Weights of a small transformer language model: RMSNorm before each block, capped logits.
MLP neurons of a small language model. Each row is named by its layer, matrix (up: input weights) and neuron, and shows model dimensions 96-159. Each number is 50 + 15 x the weight over its row's rms, rounded and kept within 0 to 99.
After each neuron's rows, "fires after" lists the tokens most often just before its 100 highest values on Wikipedia text that the model never trained on.

L5.up876:56 52 29 60 57 64 40 53 75 66 59 48 68 29 37 60 42 56 77 62 63 49 68 47 67 54 51 68 35 49 54 42 56 68 30 64 62 70 60 68 53 65 62 32 58 51 21 65 66 04 54 11 48 49 15 63 29 14 53 42 67 42 48 27
fires after: ",", ".", " by", " with", " when", " led"

L10.up570:52 36 47 48 57 64 29 44 63 41 70 51 52 57 52 43 57 64 46 42 25 53 62 25 49 24 33 90 31 84 34 43 45 31 53 19 52 29 48 62 33 52 37 63 51 31 78 45 49 46 55 68 18 28 49 70 43 25 39 41 44 60 44 45
fires after: " as", ".", " $", " a", ",", " if"

L11.up667:59 75 20 53 30 49 46 41 87 72 38 41 63 14 48 50 55 38 69 52 45 45 41 40 54 48 40 50 52 32 49 59 43 54 45 29 34 62 55 70 61 47 57 40 57 37 49 32 44 61 39 40 40 54 67 51 62 35 56 37 67 31 33 44
fires after: " ", " the"

L2.up275:55 66 50 39 49 61 38 51 38 70 31 66 41 20 40 48 28 57 77 30 49 46 75 38 72 50 73 39 60 64 37 18 51 43 14 40 48 54 51 60 44 57 53 26 72 50 37 50 59 46 77 23 50 48 40 40 28 56 69 63 36 48 58 46
fires after: " ", " ("

L5.up394:36 37 22 28 36 41 20 61 27 54 60 64 62 66 54 55 18 31 37 47 42 51 61 40 46 51 71 67 56 40 25 36 75 40 41 49 65 37 96 77 36 52 53 68 72 39 39 70 62 41 69 53 61 32 49 60 30 55 54 39 46 65 39 56
fires after: " •", "|", " a", " and", " |", "-"

L13.up920:45 56 49 51 31 69 74 75 48 39 47 30 46 44 44 43 56 19 37 41 41 63 81 76 33 45 51 39 60 41 37 88 46 50 72 52 58 61 48 61 37 53 36 49 67 55 22 24 66 53 13 49 79 48 61 48 77 55 30 50 39 60 85 31
fires after: " He", " was", " and", " he", " Williams"

L2.up908:55 59 43 41 31 64 35 44 60 78 67 44 46 19 45 42 34 63 46 39 52 59 73 36 86 37 38 46 78 77 51 62 62 71 38 65 37 25 68 64 30 50 28 42 30 71 58 77 33 62 69 16 55 49 44 65 37 55 40 55 34 16 52 39
fires after: " ", "–", " ("

L7.up742:63 50 52 46 41 60 07 71 57 36 57 27 28 56 49 48 43 35 36 50 53 45 47 58 51 74 28 34 41 39 46 43 63 35 61 46 34 47 58 69 64 27 36 50 55 65 54 63 43 57 30 60 27 31 69 33 55 52 51 21 52 51 42 49
fires after: " ", ",", " ("

L10.up65:62 61 17 60 58 67 30 71 43 55 57 55 55 41 41 51 50 34 48 48 28 27 63 39 37 51 56 45 34 41 75 77 69 63 65 38 49 34 39 62 53 38 50 65 62 54 48 47 39 47 40 54 81 71 45 84 46 73 32 58 55 76 55 60
fires after: " |", " "

L13.up734:70 38 40 47 38 50 66 45 74 77 71 61 40 47 50 73 25 79 54 27 30 58 53 24 63 47 43 65 64 36 45 64 48 12 33 40 62 53 43 44 48 58 18 48 56 75 15 41 34 71 28 60 49 56 28 47 29 59 64 41 60 35 55 68
fires after: " |", ",", ":"

L4.up154:41 19 32 52 29 46 56 31 57 57 23 55 34 44 48 25 44 40 57 62 33 50 32 10 66 45 62 68 51 48 52 74 38 62 17 51 34 75 46 67 48 14 57 28 39 55 75 63 48 46 44 54 38 64 48 36 53 36 28 37 51 14 36 30
fires after: "\n", " |", " ", ".\""

L11.up440:33 60 68 54 54 50 50 43 55 49 31 42 49 71 19 74 47 52 41 37 47 47 64 52 27 58 53 36 49 61 71 77 20 28 53 69 48 57 53 47 41 67 58 54 90 74 54 37 60 40 47 52 49 38 56 39 32 41 47 62 60 97 32 58
fires after: " ", " (", ",", " \""

L4.up414:76 62 29 24 52 66 63 43 39 71 30 37 28 28 37 53 32 26 51 14 30 26 53 40 47 59 59 41 99 38 40 61 54 49 24 48 60 55 50 33 56 67 67 63 65 61 51 73 55 32 34 25 52 62 53 74 44 56 58 53 22 42 47 47
fires after: " ", "0", "1"

L7.up844:65 71 34 71 50 62 64 53 65 57 54 51 62 35 63 36 35 43 66 51 48 62 81 37 17 92 53 40 83 54 10 51 53 75 57 82 57 27 24 48 28 54 53 63 50 42 47 64 47 56 46 46 72 46 59 37 68 60 55 32 44 75 61 30
fires after: " had", " to", " has", " and", " have", " he"

L4.up562:67 52 51 35 54 72 44 56 34 26 40 55 71 38 53 63 55 40 37 40 40 41 46 63 74 63 66 67 28 26 56 58 67 31 49 49 47 50 63 36 81 72 49 49 47 51 49 55 36 47 63 47 76 65 60 71 43 44 39 47 62 63 40 59
fires after: " ", " T"

L4.up222:36 54 43 55 47 77 40 54 59 59 56 35 58 43 44 26 66 53 55 65 66 51 78 57 39 56 41 63 58 23 37 58 39 17 36 72 62 44 24 55 36 43 40 70 67 28 57 57 51 38 59 69 51 46 49 30 23 42 47 72 54 55 32 36
fires after: ".", "+", ",", " ", " ("

L13.up175:65 45 22 52 57 66 75 65 52 64 44 30 57 86 51 77 32 71 61 46 47 52 53 39 49 84 40 36 48 70 44 89 26 32 69 57 61 76 57 43 49 53 16 62 65 60 47 39 65 66 57 39 58 57 54 37 58 79 28 23 36 60 53 41
fires after: " in", "In", ":", " (", " |", " on"

L9.up385:53 52 55 54 65 59 49 73 41 47 44 44 57 36 56 53 36 50 86 41 45 25 43 78 34 43 79 66 46 53 50 43 28 59 56 31 54 47 38 44 53 44 62 67 27 54 30 33 52 61 28 63 60 46 29 54 53 61 42 28 56 46 18 61
fires after: " ", ":", " (", ",", " |"

L2.up595:67 54 45 64 52 60 71 40 40 27 13 40 40 53 48 49 39 59 34 66 60 42 35 66 59 28 37 62 30 73 79 59 28 61 33 44 37 42 66 54 30 39 65 38 32 65 57 52 75 13 53 68 65 58 33 45 21 42 40 48 76 61 47 45
fires after: ",", " to", " by", " the", " that", "Note"

L7.up689:45 60 23 51 31 52 52 37 21 47 43 30 62 22 61 67 45 61 60 11 51 42 24 34 18 52 43 47 44 00 44 33 34 58 46 40 39 64 64 51 51 43 41 67 56 67 63 48 30 54 43 26 30 69 61 42 54 54 40 59 75 54 49 55
fires after: "==", " the", "Early"

L9.up742:49 42 74 74 43 57 53 39 11 66 16 40 55 55 53 36 47 41 72 63 48 60 73 70 57 45 38 85 66 33 45 62 56 52 61 50 49 58 22 70 34 22 53 47 57 59 32 34 42 55 40 59 67 42 34 53 32 48 60 53 62 38 15 53
fires after: " ", "–", "-", " and", ",", "198"

L13.up854:35 64 44 45 51 59 63 50 50 60 43 28 38 60 08 33 63 46 39 29 49 29 59 52 37 30 38 47 50 79 41 49 66 60 32 81 37 66 67 49 42 56 58 49 78 80 33 81 30 39 15 48 31 38 44 41 66 38 73 57 20 47 69 46
fires after: " ", "202", "201", "200"

L7.up450:50 85 51 59 59 61 25 37 72 73 36 25 28 26 78 49 58 74 53 44 34 62 64 58 32 64 51 22 46 74 57 45 60 36 56 26 12 33 52 44 44 55 45 51 28 38 54 61 68 42 25 89 41 62 33 62 23 46 55 25 60 33 55 63
fires after: " the", " The", "The", " CP"

L7.up435:61 58 48 49 44 83 52 55 39 65 35 56 44 36 55 56 56 49 76 56 34 58 62 38 78 35 34 42 59 73 44 58 38 36 22 63 32 41 59 65 34 16 51 66 48 44 63 35 55 54 66 30 40 42 48 94 28 43 33 47 27 59 50 41
fires after: " ", "55", "."

L4.up764:25 54 42 61 46 45 61 43 43 67 67 40 73 66 31 09 45 26 43 55 60 51 60 60 45 58 24 50 08 36 45 46 09 56 39 58 52 44 37 61 62 51 43 32 66 45 32 40 60 54 46 52 40 33 54 63 48 44 54 40 66 43 46 23
fires after: ",", " D", " was", " ", "."

L4.up950:36 47 41 36 67 60 66 59 41 48 39 49 51 34 49 36 75 37 34 69 39 67 53 44 24 42 72 51 71 59 22 46 52 71 45 36 23 40 65 45 39 66 44 33 59 61 58 75 28 47 43 59 66 34 50 67 56 62 20 53 34 45 65 38
fires after: " ", "á", "ó", "200", ".m"

L11.up330:22 57 52 27 48 63 52 66 42 76 62 35 50 45 20 37 28 40 27 43 71 72 36 51 89 33 54 73 47 51 19 67 63 44 38 54 72 60 55 44 50 61 63 63 70 27 38 63 33 37 47 40 56 46 60 62 47 38 70 45 42 88 30 44
fires after: ".", ","

L11.up218:60 71 78 00 67 27 44 40 61 73 41 84 40 51 46 64 53 41 63 60 54 42 35 07 61 27 68 59 46 45 72 57 60 46 48 54 35 54 30 41 67 52 56 42 38 78 46 49 25 34 59 56 46 44 38 60 50 73 59 48 68 62 28 49
fires after: ","

L5.up879:57 29 18 65 70 70 51 46 67 54 59 62 73 41 53 50 62 55 56 32 33 38 59 52 60 40 44 47 45 54 79 44 47 48 44 48 53 54 36 41 40 59 62 52 60 50 21 37 49 46 36 56 54 53 29 66 44 38 62 42 66 27 40 42
fires after: ".", ","

L7.up371:64 30 19 87 73 72 52 70 45 30 36 49 66 62 45 37 75 50 58 66 43 53 46 66 53 43 45 79 48 53 53 43 77 31 41 27 27 36 38 53 74 40 82 63 49 58 38 44 58 67 36 64 68 65 50 40 35 48 57 43 56 42 58 63
fires after: " |", ",", " "

L9.up1019:61 44 20 22 60 61 53 56 31 48 64 67 47 51 80 63 26 43 80 47 53 45 59 48 63 58 51 82 34 49 56 62 62 49 35 31 54 40 69 47 46 64 55 49 35 52 29 39 53 58 72 50 47 59 40 68 11 52 51 39 75 36 42 52
fires after: ",", ".", " to", ".\n\n"

L7.up790:51 48 57 34 64 60 36 37 67 61 55 74 55 42 65 13 53 54 49 27 34 36 60 52 40 48 63 67 40 77 68 63 71 66 42 73 26 31 26 33 52 74 39 60 43 43 57 26 45 43 50 67 42 39 44 33 25 28 51 49 34 40 41 35
fires after: ".", ":", ",", " ("

L13.up987:41 64 46 75 33 58 53 68 50 57 56 18 49 25 26 59 35 11 25 53 79 49 80 72 52 38 50 47 58 62 34 50 57 70 65 16 36 57 73 55 30 36 38 74 38 58 28 50 30 50 57 36 42 57 45 35 59 44 59 48 53 34 27 26
fires after: " |", "-", " a"

L13.up840:34 52 60 49 68 83 47 56 46 58 61 35 53 62 21 42 46 45 67 57 50 53 75 56 57 38 39 48 20 52 44 45 65 31 40 40 59 44 56 81 54 59 17 40 60 55 44 39 51 53 46 36 36 39 60 60 52 46 69 51 79 36 53 45
fires after: " "

L13.up267:72 36 62 71 59 44 34 39 33 74 69 71 53 53 26 21 62 43 48 65 45 37 68 69 42 36 86 62 75 44 48 39 43 51 47 64 36 71 47 54 53 43 41 54 44 74 48 55 27 72 47 44 56 50 43 40 47 40 66 63 75 11 42 44
fires after: " ", " for", ","

L4.up691:63 87 51 54 26 66 29 48 62 55 59 38 42 77 47 54 46 63 44 61 47 58 40 66 50 70 52 53 58 65 45 51 60 33 54 41 48 50 31 55 73 60 56 41 71 61 49 59 65 67 44 55 43 39 32 49 51 63 72 31 90 38 54 46
fires after: " the", " The", " a", "The", " flying", " soccer"

L7.up228:42 37 72 58 70 78 56 50 36 58 50 66 60 50 35 57 21 29 17 55 17 52 66 58 49 37 25 42 51 64 45 53 45 36 14 49 42 58 61 44 48 57 49 55 36 65 53 30 71 49 51 00 35 57 51 51 72 54 62 50 66 26 67 36
fires after: " ", " ("

L2.up444:35 12 52 52 59 31 80 36 56 78 34 54 62 48 38 62 40 73 40 28 35 40 57 44 43 41 38 55 56 55 57 68 25 63 52 62 46 47 50 82 53 37 24 60 56 35 61 60 40 57 47 48 57 68 30 35 56 63 36 55 65 70 50 49
fires after: " (", ".\n\n", " \"", "===", "\n\n"

L10.up672:26 35 26 16 52 56 32 44 37 31 43 22 73 62 20 39 60 46 49 47 71 54 51 26 14 37 29 62 34 57 52 61 55 83 66 48 70 39 59 39 76 49 39 18 24 63 41 10 38 70 55 69 47 61 58 74 23 81 62 49 60 94 68 09
fires after: ".", " was", " (", ",", ".\n\n", "According"

L7.up876:39 37 35 56 64 98 46 52 40 40 45 15 18 72 68 40 64 65 57 66 29 69 43 56 35 54 53 72 48 50 65 60 33 45 52 35 42 34 54 49 53 33 49 47 58 74 72 66 40 30 58 45 45 33 35 55 54 33 41 31 52 53 25 40
fires after: ".", " a", " B", " H", " h"

L4.up620:48 67 40 61 42 51 49 46 35 30 07 31 36 53 15 50 56 31 22 56 49 46 43 43 57 79 47 59 51 47 36 65 38 43 53 52 42 57 33 52 74 44 40 61 63 22 49 62 47 40 47 44 55 43 64 53 18 47 25 71 68 49 33 41
fires after: " |\n", " |"

L2.up473:62 29 67 34 78 28 41 41 50 52 28 37 71 60 15 76 53 45 31 74 54 41 75 42 62 31 38 85 39 56 66 60 55 66 65 26 65 13 44 33 51 52 32 47 47 21 73 55 41 33 44 59 32 76 59 48 62 58 30 54 66 50 15 64
fires after: ".\n\n", " |\n\n", "\n\n", "|", ")\n\n"

L10.up295:66 48 75 67 39 52 57 39 27 66 51 73 35 39 35 48 53 45 47 21 43 23 41 66 77 33 65 58 36 37 37 63 48 33 13 54 21 61 69 61 62 16 79 60 52 61 77 54 91 18 60 68 30 44 36 42 56 65 35 76 41 80 29 38
fires after: " |", ".", ".\n\n", "4", "3", "7"

L4.up724:18 32 55 44 47 17 23 71 41 31 73 48 59 65 50 53 53 43 29 53 31 59 75 38 06 48 61 46 60 34 76 54 52 42 56 43 42 61 47 65 31 45 43 39 63 53 53 67 49 60 48 27 66 58 63 25 63 48 41 59 72 52 40 39
fires after: " was", " is", " were", " are"

L4.up891:79 07 38 47 59 43 61 69 45 53 64 57 58 83 61 39 52 32 57 41 70 76 55 52 15 62 78 55 40 42 52 65 37 31 49 32 49 36 69 46 44 40 51 47 68 50 55 70 27 73 73 49 55 45 44 53 57 69 37 61 49 57 59 65
fires after: " part", ".", " was", "-", "|", " is"

L10.up893:22 43 39 52 38 45 56 69 40 36 58 58 69 62 19 50 74 30 55 57 42 91 68 61 45 32 61 30 66 63 59 31 28 34 26 67 57 37 72 55 20 29 41 44 66 56 56 50 29 56 33 78 50 55 38 40 91 40 51 38 28 78 48 34
fires after: " ", " |", "202", "201"

L4.up140:57 71 42 26 82 89 47 51 51 64 46 64 44 63 16 57 39 68 36 53 31 61 53 69 63 67 45 61 37 51 45 67 61 44 39 57 65 47 71 44 33 35 51 36 78 51 42 51 51 32 57 45 34 43 72 60 43 47 44 41 28 54 33 66
fires after: " such", " known", ","

L9.up19:47 64 29 61 58 68 18 37 43 67 56 63 26 38 30 41 59 48 74 44 54 48 42 80 30 89 63 19 35 56 40 49 64 52 44 45 46 48 35 42 58 50 46 43 50 33 67 70 71 53 18 48 88 60 70 78 26 56 67 63 68 41 53 61
fires after: " the", " The", "19"

L13.up858:55 51 57 57 21 63 43 64 59 55 56 40 47 70 26 73 48 42 36 54 51 47 76 40 49 58 50 53 49 69 83 42 52 36 50 20 62 56 34 65 47 34 49 74 47 47 64 27 45 30 28 36 47 54 89 30 69 32 56 72 58 64 33 61
fires after: " the", " as", " a", " that", "1", " was"

L10.up345:67 70 58 79 30 58 45 43 43 33 42 35 45 60 57 30 45 49 70 52 37 52 36 71 41 47 56 63 52 26 64 62 47 68 58 49 70 40 48 47 20 42 65 58 65 69 56 24 50 58 49 45 75 61 53 62 29 33 40 44 79 51 58 52
fires after: " the", " The", ",", "The"

L5.up214:36 64 32 46 48 90 55 50 46 70 21 64 70 49 33 55 43 83 66 73 46 63 61 79 71 54 56 39 60 38 53 61 55 29 43 36 46 30 57 44 54 30 56 46 58 43 24 49 44 64 73 35 56 41 52 47 30 59 84 34 53 56 45 68
fires after: " ", "==", "+", "-", ":"

L13.up877:43 50 67 65 28 63 65 47 36 66 63 41 35 37 36 57 42 50 64 49 22 45 68 64 87 50 54 53 33 60 46 36 30 52 63 43 44 36 66 45 25 24 28 46 79 64 51 40 61 70 47 44 37 56 71 68 40 40 56 62 63 76 46 57
fires after: " ", ",", " and"

L5.up443:45 92 52 45 72 71 69 52 41 61 50 49 34 12 32 30 52 56 47 32 48 29 71 56 43 55 65 32 39 36 72 60 54 47 39 25 56 45 21 53 30 37 50 30 67 74 72 51 52 00 59 51 39 45 24 42 20 61 50 62 41 78 52 24
fires after: "3", "7", "4", "5", "2", "9"

L4.up335:33 63 61 40 63 32 47 48 28 60 17 34 53 48 46 63 47 09 53 75 12 44 57 50 59 42 41 65 63 62 50 49 31 58 51 68 73 63 63 26 49 69 56 67 49 40 29 45 63 52 39 68 76 31 70 38 35 29 49 72 45 82 41 38
fires after: " ", " |", "+"

L4.up655:75 27 30 31 40 57 50 62 56 73 64 33 46 50 55 47 56 29 70 46 39 15 76 52 46 53 51 73 29 65 49 51 55 56 45 18 40 24 40 58 45 40 44 67 50 53 58 52 73 71 22 17 34 46 59 45 35 27 38 48 60 59 20 40
fires after: " ", ",", ".", " $", "-"

L10.up10:70 65 58 80 35 89 44 79 63 78 66 06 45 48 58 52 34 56 36 44 45 38 49 66 76 45 39 66 58 37 65 48 68 40 54 39 48 20 73 36 59 54 59 57 59 48 29 42 54 62 44 50 32 45 60 59 47 49 45 45 31 24 84 49
fires after: " ", " (", " |", "1"

L5.up695:48 75 65 37 34 31 40 41 18 54 40 41 33 55 26 40 32 38 49 56 38 29 51 65 67 47 59 88 34 19 65 59 46 36 40 21 55 60 52 55 47 47 56 99 34 34 35 51 71 42 33 61 78 37 59 43 38 70 46 63 48 57 39 62
fires after: " |", "0", "1"

L9.up795:20 73 39 55 48 27 49 49 49 62 43 41 34 73 42 52 47 34 50 41 48 38 63 33 61 58 63 88 57 54 34 68 47 44 37 42 29 16 65 19 59 51 69 50 40 58 66 50 63 43 33 44 77 33 43 28 36 65 59 57 59 55 26 43
fires after: " |", " /", " ", "4", " Department"

L5.up0:33 48 50 27 22 64 51 47 46 52 32 20 53 38 35 44 20 56 50 69 63 49 20 46 33 40 60 59 49 62 34 59 70 56 27 52 57 48 55 61 43 41 47 64 21 70 71 33 42 78 38 52 64 39 30 63 58 28 74 46 53 60 46 54
fires after: "0", "==", "2", "8"

L4.up99:73 50 45 34 74 58 65 57 19 36 69 57 52 63 29 29 42 43 33 63 73 47 52 51 77 57 35 47 48 50 39 55 26 46 33 74 59 22 37 58 60 55 39 56 56 77 70 36 34 66 60 64 54 56 73 49 57 57 50 94 30 55 44 24
fires after: " ", " |"

L9.up801:43 34 41 29 60 52 65 59 21 58 50 64 29 53 16 68 46 30 60 50 60 50 33 25 50 64 64 22 60 49 21 78 45 43 63 39 61 60 48 51 40 59 68 39 42 39 76 74 51 54 58 34 58 44 55 61 53 66 42 50 54 46 23 26
fires after: "–", "6", " in", "3", "1", "7"

L5.up1009:48 65 31 46 35 65 55 33 49 46 50 41 66 39 47 40 52 56 83 41 59 59 60 48 62 20 55 28 55 41 80 53 54 41 26 41 25 62 55 59 60 55 52 46 45 67 31 27 42 73 54 47 48 55 37 22 40 42 38 54 47 50 38 35
fires after: " ", " the"

L7.up749:44 57 34 65 55 45 27 51 34 48 62 51 62 43 68 39 53 25 66 79 76 67 22 73 60 74 56 27 65 51 47 35 43 54 52 45 41 60 38 74 31 53 71 61 41 67 32 38 48 47 28 53 55 48 44 50 38 41 57 65 52 44 22 31
fires after: " ", " (", "198"

L9.up623:68 43 34 48 77 38 42 35 50 74 36 60 38 25 40 40 48 66 65 41 41 43 80 33 45 25 17 83 81 80 47 48 44 24 59 63 55 65 45 49 61 50 13 60 52 56 39 52 80 46 48 62 49 34 44 61 31 42 27 62 41 29 48 46
fires after: " $", ".", "–", ",", "0"

L4.up556:42 36 80 32 33 31 39 27 41 62 53 39 33 62 65 68 29 68 40 50 51 76 61 66 75 49 61 66 44 60 61 45 43 40 43 45 60 40 34 64 21 18 14 61 53 31 77 41 59 28 37 32 49 54 47 42 38 65 46 30 56 36 54 21
fires after: ".\n\n", "\n\n", " |\n\n"

L4.up146:72 58 73 63 44 48 57 34 73 55 58 34 33 37 42 67 40 70 48 65 49 59 30 48 63 61 51 51 68 49 53 37 56 50 30 55 43 37 34 55 57 42 55 37 65 62 47 87 76 74 13 50 64 30 43 44 13 66 49 59 67 46 63 53
fires after: " the", ".\n\n", ":", " The", " practice"

L10.up122:42 63 63 22 57 63 45 46 36 61 64 24 16 35 26 45 38 55 76 45 51 60 42 33 58 58 36 63 18 65 68 69 54 34 47 46 56 76 21 31 71 50 37 63 22 51 26 42 62 49 44 68 38 58 64 56 41 70 66 42 68 42 42 55
fires after: ","

L7.up507:43 54 52 33 33 53 68 51 56 38 65 32 71 39 70 67 59 52 54 22 48 45 55 59 64 50 50 25 62 55 40 69 39 59 47 58 62 47 15 44 78 16 61 35 56 58 65 55 30 71 51 43 52 43 56 71 41 30 40 61 50 78 40 57
fires after: " ", "\"", ")", " (", " \""

L7.up337:26 77 52 44 53 53 45 60 62 68 69 83 54 76 08 45 64 50 25 40 59 46 55 52 35 41 55 59 34 55 51 41 52 33 47 45 49 40 67 38 68 59 41 36 67 50 62 27 59 66 39 45 38 38 45 39 43 39 48 50 61 83 48 34
fires after: " ", ",", ".", " that"

L7.up682:46 44 26 51 54 55 47 51 36 90 52 22 40 36 53 42 39 38 50 40 02 55 53 21 45 42 23 45 70 44 68 66 88 65 43 57 43 53 56 61 37 63 69 56 45 46 27 52 72 54 64 32 32 63 52 66 54 62 72 56 77 73 47 60
fires after: " |", " ", " and"

L10.up96:58 54 40 56 52 60 69 78 54 60 63 45 51 34 54 31 44 74 60 50 42 40 58 55 46 54 54 70 52 83 61 62 47 44 41 60 42 67 45 53 48 49 59 78 26 33 60 41 49 27 28 71 47 58 53 50 14 29 56 40 83 22 93 47
fires after: ",", " and", " (", " which", " that"

L5.up942:65 61 36 64 65 62 44 54 63 60 40 75 54 37 38 51 51 36 54 53 38 14 51 79 72 51 19 24 49 25 58 48 47 41 44 41 45 73 63 57 50 57 45 53 54 24 68 43 61 58 48 35 52 57 42 55 54 47 64 31 32 40 42 61
fires after: " ", " |\n", " =\n\n", " on"

L13.up983:64 70 63 55 56 60 34 49 32 61 73 44 72 27 20 68 60 58 49 43 22 56 34 97 53 46 53 50 61 53 29 55 64 56 34 43 65 44 47 59 72 54 33 45 51 54 46 69 49 80 56 48 76 66 42 79 39 68 58 45 46 51 37 34
fires after: " the", " The"

L9.up265:51 41 42 53 48 82 43 35 22 44 70 67 30 43 56 43 26 58 30 46 75 66 26 55 34 81 31 46 53 32 54 37 44 53 44 56 48 17 30 83 37 49 33 57 48 68 42 57 27 41 46 60 39 29 70 41 51 35 46 44 49 51 38 34
fires after: " ", ",", "-"

L7.up474:42 69 46 52 62 49 50 69 68 61 58 40 02 36 54 69 43 61 56 28 66 12 10 26 68 56 25 88 48 57 78 45 52 40 49 78 49 61 63 27 60 76 64 73 63 65 40 43 27 76 37 44 46 66 28 62 39 30 60 43 58 70 60 54
fires after: " (", " and", ",", "."

L10.up764:46 76 31 47 52 74 27 54 60 86 52 42 14 71 49 59 29 45 66 53 43 07 45 54 67 38 25 53 44 34 38 52 30 50 60 70 64 59 22 31 29 53 44 48 64 34 66 29 51 40 47 53 17 32 38 59 52 14 41 35 59 68 38 47
fires after: ",", " and", ";", " well"

L5.up100:51 59 48 22 43 50 63 42 56 43 37 36 55 60 37 34 16 59 54 54 60 48 29 52 30 70 69 35 60 64 40 40 49 46 32 36 76 63 27 39 69 33 47 45 37 46 89 81 52 49 32 48 62 43 47 43 40 47 48 48 44 79 54 34
fires after: "2", "1", "8", "9", "6", "5"

L5.up363:45 30 40 58 60 77 50 41 68 41 43 21 76 39 19 44 46 43 64 47 38 44 54 50 52 53 38 35 36 20 49 49 64 46 30 53 45 33 46 49 17 64 35 53 39 60 50 42 49 57 27 56 53 57 81 43 34 47 50 45 74 65 30 33
fires after: " ", " born", " |", " lives"

L2.up656:53 50 22 41 64 61 63 51 33 49 51 55 47 45 54 21 33 26 68 32 56 28 66 16 34 60 26 64 35 49 59 50 44 29 28 70 26 61 61 42 72 56 40 56 46 60 55 29 25 30 66 52 69 57 53 57 24 75 10 45 50 76 40 61
fires after: " ", "\n\n", ")\n\n", " (", " the", " \""

L11.up278:24 49 48 01 31 64 55 55 31 40 68 30 71 43 33 79 52 41 49 12 61 69 61 34 66 43 83 50 43 55 35 67 14 61 49 42 42 46 60 39 49 32 63 52 46 44 54 40 60 57 40 51 56 34 42 45 62 10 38 38 46 55 62 52
fires after: " \"", ".\n\n", " (", "===", "==", "\n\n"